From a checkpoint of a small transformer trained on Wikipedia.
Size: 16 layers, width 160, 5 heads of 32, MLP 448 SwiGLU, vocabulary 8192, 7.71M parameters.
Architecture: RMSNorm before each block, no biases in attention or MLP, untied embeddings.
MLP neurons of a small language model. Each row is named by its layer, matrix (gate and up: input weights; down: output weights) and neuron, and shows model dimensions 0-95. Each number is 128 + 24 x the weight over its row's rms, rounded and kept within 0 to 255. Numbers have three digits each. A neuron's up and down rows have the sign that makes its largest values positive.
Before each neuron's rows, "fires in" lists the words (lower case) most often at its 100 highest values on Wikipedia text that the model never trained on. A number after a token or word is its count.

fires in: "reported" 9, "noted" 9, "said" 9, "stated" 8, "claimed" 8, "discovered" 7
L2.gate324:109124135113125156126118138111098133125126095127129088126118098089121121079147154130124110126115127151162095099171088154135138153071138130132096142202103149073105137133155098157096133159074132124132127155104134108130123153121140106130141127128086129098106123172117126162167139140124138137
L2.up324:132115127101131121141111156144119105128149088176092129111069093153143150120150145119127075172136121092184086139132146137114129106085150128153135154122131122086081140141123141170127165132120125156141135143112153107091102146122085130098173112084129140127150143185136106146181117181109149124
L2.down324:130124119120125135131109137131088117155139087114126104156126129111138115128153101120135130126165142100126106123150134155082156170078154139152132142192168121072102146148173118155163126089090137118122142093111135120129093115100082128146156129094089138111107133156164140142170129134100123147

fires in: "the" 27, "a" 16, "time" 5, "s" 5, "senior" 4
L10.gate24:156104082121148173146136144133137146141115102114113095183147095141073106120152090123112097148132093131123118127105115153130128112148081114126142142157136109125124128132156110148125122195124103116093126128094176112109115094098126135119093110121104100111129169113130081096109121076110118157
L10.up24:146102105084110135122155077152103146171129103157126150128154103148058129139141156171101127117155090126085139101134136137117127098130120139173136127165159125152143161154151117163125094121132132126097131111121159111105121124114145093107157128156114129127138145115163107090124125082136156152
L10.down24:150077090113178091135175115114141135144104102108123124145153126126116113170158126083120119144126112095075094124107125131144092096136113133100160129161086094132163135157140089143170138099103144130086093141143133129126111103100147126128098114138129157143133150131135132098158113089128149128

fires in: "was" 52, "being" 4
L13.gate342:114152094134125159088132120148114140148148097143126148175120144100117141126163121127130114122116135100161137157159115099163131118107156127148117135132132126183143072099110135174136112166138113125128098087153153083145136138157128159130100095122113124205112144154121135119114104125170125110
L13.up342:157089106127111095110155106102090099138130116149150086162071129140118125163136135118146139156092142124121156135123085147149126162127163129184122130160130106147158130146134106190163121118154102150132156144150110136132106153150143137148142134132113146147133163120088166135110120079151101126
L13.down342:114076168117132165139079093102119120124117123090158088149133138140107143126141163142166086162119131131100110119130123177157108135149145161143103112102152122110137162139162135096138125110156150117129117115128149143122192095144117139149179116132155075111130128131135129150123150131125130098

fires in: "was" 55, "single" 6
L2.gate146:162137154149163151175123154138101121116123128111161147117134155173096139107124118148104115107169152139091104143135133118126133158139174114121134110114155148147138103123119125103140158142146153132106071115097074113122170095145134138104120118118112101096121150141133147102129145115161172144
L2.up146:126136120119064157104158110102154118138188157102117121124177142130126103115157095132151128105111141132147129127123111148093151075145090146115116127125099121154165115136138116138133131123158124142140122084178158135134120167145109105192154139137152121120131073142156088130099114171122111119
L2.down146:097107109112096103143110153122155136107121077150095129134121152092170155122106125124168132177120146136092136145137111117119146126125078138100112134123123102130107166128149148129094155117166167106178109171120125128128107112079143114122089126097133156121155084131129126138090100118153112131

fires in: "described" 17, "said" 17, "because" 16, "noted" 9, "say" 6, "recognized" 6
L2.gate83:161107130131139163141109137105099117099112120119135074111081122086148127131171178157146110112134111098123095157115113153150112139120147078115133126144136110093125173123139141189130157145161163099147153132099127111111151179136130118079171132064129143132110126118126121130129153108115128165
L2.up83:155147111124136140175100132116135088125132131125118075101095149126126119101143152128111080120137087097129098149111147151125130161086160099117134117111111112106107170144124133167130161161144152100134085160083125131165131161123175125088144153055112158154133119123097175161137163105111129154
L2.down83:115163138110131142100100101127135172160122131164128162170150129142116099131140082108140173134159175138141132112187143131156138153104129093178132141178115111139110097187108085141161133081100112109116117114117144157157146087128122120122131131148130111114112134125139134107137075126091109109

fires in: "of" 71, "other" 7
L6.gate303:144107152143143114158117133159101141172149203145092127130123155166144142131104143138087106127129166099133116105138159142159149119131162147086136134183150137123127134137125124173181135111121090114115099078108168119183114137096165151132142130146118148144109130081124140141126130161126119113
L6.up303:124135085151147125103140093126117108127118121125135132084146114127111090118151147090147147107114135123131113141120171152122131129145164079161150136115078102098086142122144131103132154121146128116112125119096142114123136153102154139121135121133149123117113160106153137097128132152138111145
L6.down303:144114092095156155137095154152111124131101137142112104164107116148109095152091149137089134142152100151145132156133081128109124101128185088083135175120137101134127140104110087148167144130083143173148122108158152122131115143140141121156158155132117154121140133074119111178126152108104113165

fires in: "was" 75, "were" 5
L13.gate398:160191136143119110099127186098121153134134133100145117122108106129113120153104096157137129160140141129127147157129103143131136148126125127169106118130207132129099116120168136126128103126140135078102132117118137127168120121146132118128165171143144135180105172139134107120100111108133126140
L13.up398:125079145126098171122152137114150122141115117140105121165123105144091169121139127133134159122153135091087161132131087112131111164148107152142074133153147154148119131086121142143131138089153113130171107087152116121105140162130142106100165116112145080144133141151112125106125112141118127115
L13.down398:090082116113111129115126152170162150106111145109118119123114107130109079123178126132128155140124135124150163143109124146189148130130121157131107149131171145129130096149127132124105124142116095088089107129138138183155136132139079131092141159127117110129132205127130131143123080138112106104

fires in: "he" 35, "him" 9, "in" 9, "she" 8, "her" 7
L11.gate107:122168126125132115108145108147114143148123192179091150138143153139137142125092122116125128134080125116062126131107140143099153109149129069159126133158150145140132134121120146148111136172136103095134156088139135134171124130153116126159123154130119167119107153158102165131173146104110115140
L11.up107:145152142116150120156123138122128116181121162177099179103170138143189138112091134111189101115123144107084127130119122141120117141135119120121108143129109152126152122115158132156132122140100123168124163144120083102134132120134132115107147111163144158108147118139082143100128125141147114120
L11.down107:196092149137088139097140104137073140126148144100145134106134072107115141177110159135101145122144150164181146091101174119154117137107116104140157153128113150134099135141104109175112181104088153113116169105154134143129118123108091162119142124137095087136111161132150127128145105126111141132

fires in: "he" 27, "she" 8, "had" 8, "have" 7, "they" 5, "has" 4
L13.gate254:112145144143116141082116113086142132148111143125102146086102114141126130146107135124146131129085166179075160153147095131118156129135098126113158153099173135129103122113116156141113152127119155147155142155135158112134080169143135116119154161150116118085066126117111094132188137120169148129
L13.up254:123142184091155092158161112127130126092134147098137112139118126120159123137133117098135169114145146131117141169150138121152131149091093124136167171142106124120123135107085092109096122150119097111195139088098113137090115112130124125174136162160140146125123143139132162129171125140115106093
L13.down254:120109146121137148127130125155130152173117123151119147076132135129124125139129152123129085145112130181133128157195166146144108110140097153106125171122138163127094176132113121128103133105143132163103136091176135158137102181181100114126132124119127131144077147112151118096117099138138170147

fires in: "they" 25, "he" 10, "she" 9, "in" 8, "leads" 4, "hearing" 4
L8.gate161:130141137092082127104125120140126114142131113139101157118133103176093120166119093108129151112078162153147183127159140129117119138126133129113091150086101090122099133115093156102118096114136125157146168133134113102166154112115154111149116107152141130141095148171105136119148110169141113154
L8.up161:140144117102142077105142101060110107126149147118144136125116150158096129130104178161122117092139115074167145142111162124100139112126101143135094148110142128137150148123143144156169125095158121140135141086124132125130149142094091119120155159106144166142105150178148115130133096142121152139
L8.down161:135141107121120146134110128160123148119168116153162108126100106120133137105069148135150133117112111141161119135150147096117124129123161165130124107109087139117053152142162141165124147093080111088118119107125136087135072134166111132165135155144140120090167142106125110098161098161103130106

fires in: "is" 34, "was" 13, "of" 12, "and" 7, "a" 5, "animated" 4
L8.gate383:134168115127111160123098154129121136151163130135128177147154122124106151110118125131145162096117141147148171158168111098157133143153130091175145105138093180164093103177115084124129094119148161091081128147064159131089174139113105139130148098161118125069122132126139087128129111089133123113
L8.up383:107076132148150131087125120104117124112149130154118131134155127124163160133138101142101161169116128124137168103128105112111144145150074139179135136153071160142090112197114134068119104112088097113135114115113074142130099134121139124125123119189152145111115146122096084112114116152127107178
L8.down383:093113146142108153142138168144138143119132106158119146107151110098097128090110114131155104121132127118085130154164102135139168140164098146126195128105161156160111134163174122140179121186084125084116150151103155162125135129117088108102133097118101143076113104109121140107141129134087142143

fires in: "a" 35, "spear" 6, "fear" 5, "e" 5, "coal" 4
L5.gate242:136099130174148134090143103108121127136109162114124161117112136110091142133102132151159127120139126082156153175117082077132122105115114099098142127089170120097127129119098142136092119116117114077105126152115153136113164141133168118104148137145156097169102098095127135155141128096137128131
L5.up242:135107142166082130192119122126137113114121121116122125131148161133166136100103136170147117102111165118147124140096108105166124118117151110065144130138158161125105139110148136122146131139090139106113120158124123124123141139120141130121113161167182150157129124107107124181121067127153120115
L5.down242:140149112096135165110132113162133145144143143130121131135146067119147132137170099083079105139162151157145143085134140150110080106138131146146137159106110146082108162125139160103161124152132092129145101130140086106128113148115101140143124138139119138123133112130131099109085162133119152100

fires in: "government" 22, "six" 10, "several" 10, "music" 8, "rural" 6, "military" 6
L2.gate54:112165079131136137150122172149133162137121134161090128158177148112108151096125139123134136133120160134146135185099130130142127128113116091147139136104136121106080140116128074161128168143126158142086126114079146126122138133132125128125172114112151146140094135127113098121115069117108118125
L2.up54:094151081102110165121096162141156137118143107154110179148168136119095139134085134117143118143101160139113158171067142144136108119132124093164107107110162129081101144129149108120102105129123154138109138130130149098109149107155113143125127107102153155188130127102160111118122143110115124108
L2.down54:143097169114105123093132085123109106127135118114184145084092120128142110159129090085118117126131125113092124073161146141110120121134138178109119124159138136155160123125130134119108111134126112138158115122185123124137130127125106112143077135117103099129119118103140158128152164125148155112

fires in: "of" 54, "suicide" 4
L6.gate38:151133111138150093157130094150132200142139144100129154129154141168084156129139118096074105088159117149165123138099148124140087138131104133135104159111128135135108089153107099133121107120107122104103089105098144103102129159140084151097134134128128175132098144138139106118150140133118112097
L6.up38:105113126112080113116077121135126149122128132102128125158121136157099125141120179137112105092098077136115137147110110140148113161104127112120158130121094124128113123084143087082123130160137116122123133130129151171137126147129144165086108085120173121109170119146171120143121084112132118136
L6.down38:129183125127109169159132126156105067098101156104124143127154130139126147127098151158113166129121146114122142150142126120133106126135126145111124115151129115129137145158126106146200141087153128137157144128089114127105125111122097071122101115146097087118076134137127132097107090167103127110

fires in: "of" 48, "much" 11, "little" 7
L8.gate41:122133129108118139153082124120149102139126154131085117165179141131157198141141127133143123143116150126103163186127130140148104111157171161127171164105120141128116095163148132065148118113127116147121116122114141114083124172135129118140127117154129149121128110162119136089102164124187141161
L8.up41:107135145111101100198116093117161113134121128098099152182101085120131148120104111151110124100136108132144140144120136131137107094162132136172127105085098165091136123158108124145113145136124155152138145109109102131118149169178161145131119115135102121147141150175150144144137196117130079142
L8.down41:129117125150082121121154123141116142122073134130113126104153105157132135134159121100096159152133168085092143148118152137108117081142095124182154137134162132099164104139118129154117132164136127172134133113116115085159157138131127131187115123152159097166131066162112106082109132123130137095

fires in: "but" 28, "use" 12, "tried" 8, "from" 6, "uses" 5
L2.gate243:140115152159141163106102129082096137122148148113144133133141194113137172087098139107157130119086121124099153149103144126183092121154090155133165143159148159123136150145141164143115134133084076146158116112148131128116128112124102157121142101081150116138115097127127103186092091154170138139
L2.up243:110159152158163155100152121126108186120128152126131097107152132113116149132106137143101142112139143141103145127138128155138162111097110082112155141108135151147124187117127108135086128118144116105139114107129181181140107171095162134113161105159078106160104146147107129127142139124113130164
L2.down243:121161093102103127123072132170146134127132175128121127139158112112145126108142127075130159114104127096149126155133110136122093127090074141186115115181105172112135160109149121136110158127105117149110116099090079104135095142134137093172138137090136144120109101121123117102149160104103114070

fires in: "of" 23, "as" 19, "in" 13, "to" 9, "unspoken" 4
L5.gate195:119150074108123130094082160113155166144126093111119100125160153138135142128134131125128162146104122160134148130059130099137169118152162137124172105103185139159160115110146114146129129141157143140110127131089128118131139169169103149136162109146139151136108104148155143154143139108128117108
L5.up195:151146093102113169175103101161108124119105150126091135151162130129118159141125098168122121130126141117145162171149121119181125116118119092132127209108099131159088104140157153103104110140091109151127082148106115151160130111106116102122182127134115160123118101142149144132097131120149156151
L5.down195:122084134151115117151141085178159146090108142117073095184152128126103124117144131125113103142134175118158141123168102126124102115137142123105079171119072129101147130151109159171080094132120131148124107111108134107176132102118137126135125108183113101137139120150111111101097133147108135120

fires in: "he" 49, "s" 13, "was" 4
L11.gate30:122148140139114084122167106077133091108173109122179145119131092149098170129124104107125187152111162139103132135160109130166132145118117124135115148150157153112153123133127139099149127144112123169148129111080130122141113148112152108144135115159133122131095139149098167089154142104141134114
L11.up30:129130114120135083114125151142140123135081114153123112133163118096186123119132124119139124078110108136104137137109083127112123118159117126124162129095134141140099144106148103145100097132146126122101132137173137095129131093125140094183117106107129133124173130179132128111104106062102188124
L11.down30:173099121136112156137129172082106106160146091103079116142159129137154084138102113166133112135179140159109107138116134128152154113120114113131103131150133137174053162123133130124135142095137137079120171136150122135135172130112116116127103121148162152116144143152110168164090101146114077141

fires in: "of" 67, "09" 4
L6.gate414:129125154088119157136087109139137169106112150143106133160164128170090124136141125149094125101104159122096140147086147135151137166097148110141132128098144120131107095134113102095110075197052140136116136128103093127085141159154101117102115108181139158122134114123132133135113133142145106095
L6.up414:172079122151120128164109123154152135160109129134101146112126124132134131119149103181068116110133142188078145132130130112165156159150158099137126146119143100120130134108140087103097124114107129095087131113149109118120109128164114140132139156139135166143112150106105150143110125112124148177
L6.down414:082187126148108106114117104131096109112113114108135101184154122145113140143153137101128125132078184092127128132116088144099129159090121135116156130109122135099130117126148125114132130127126170133103125120137174133107170130153141123124144115154109136101144136083149113110095094124097149100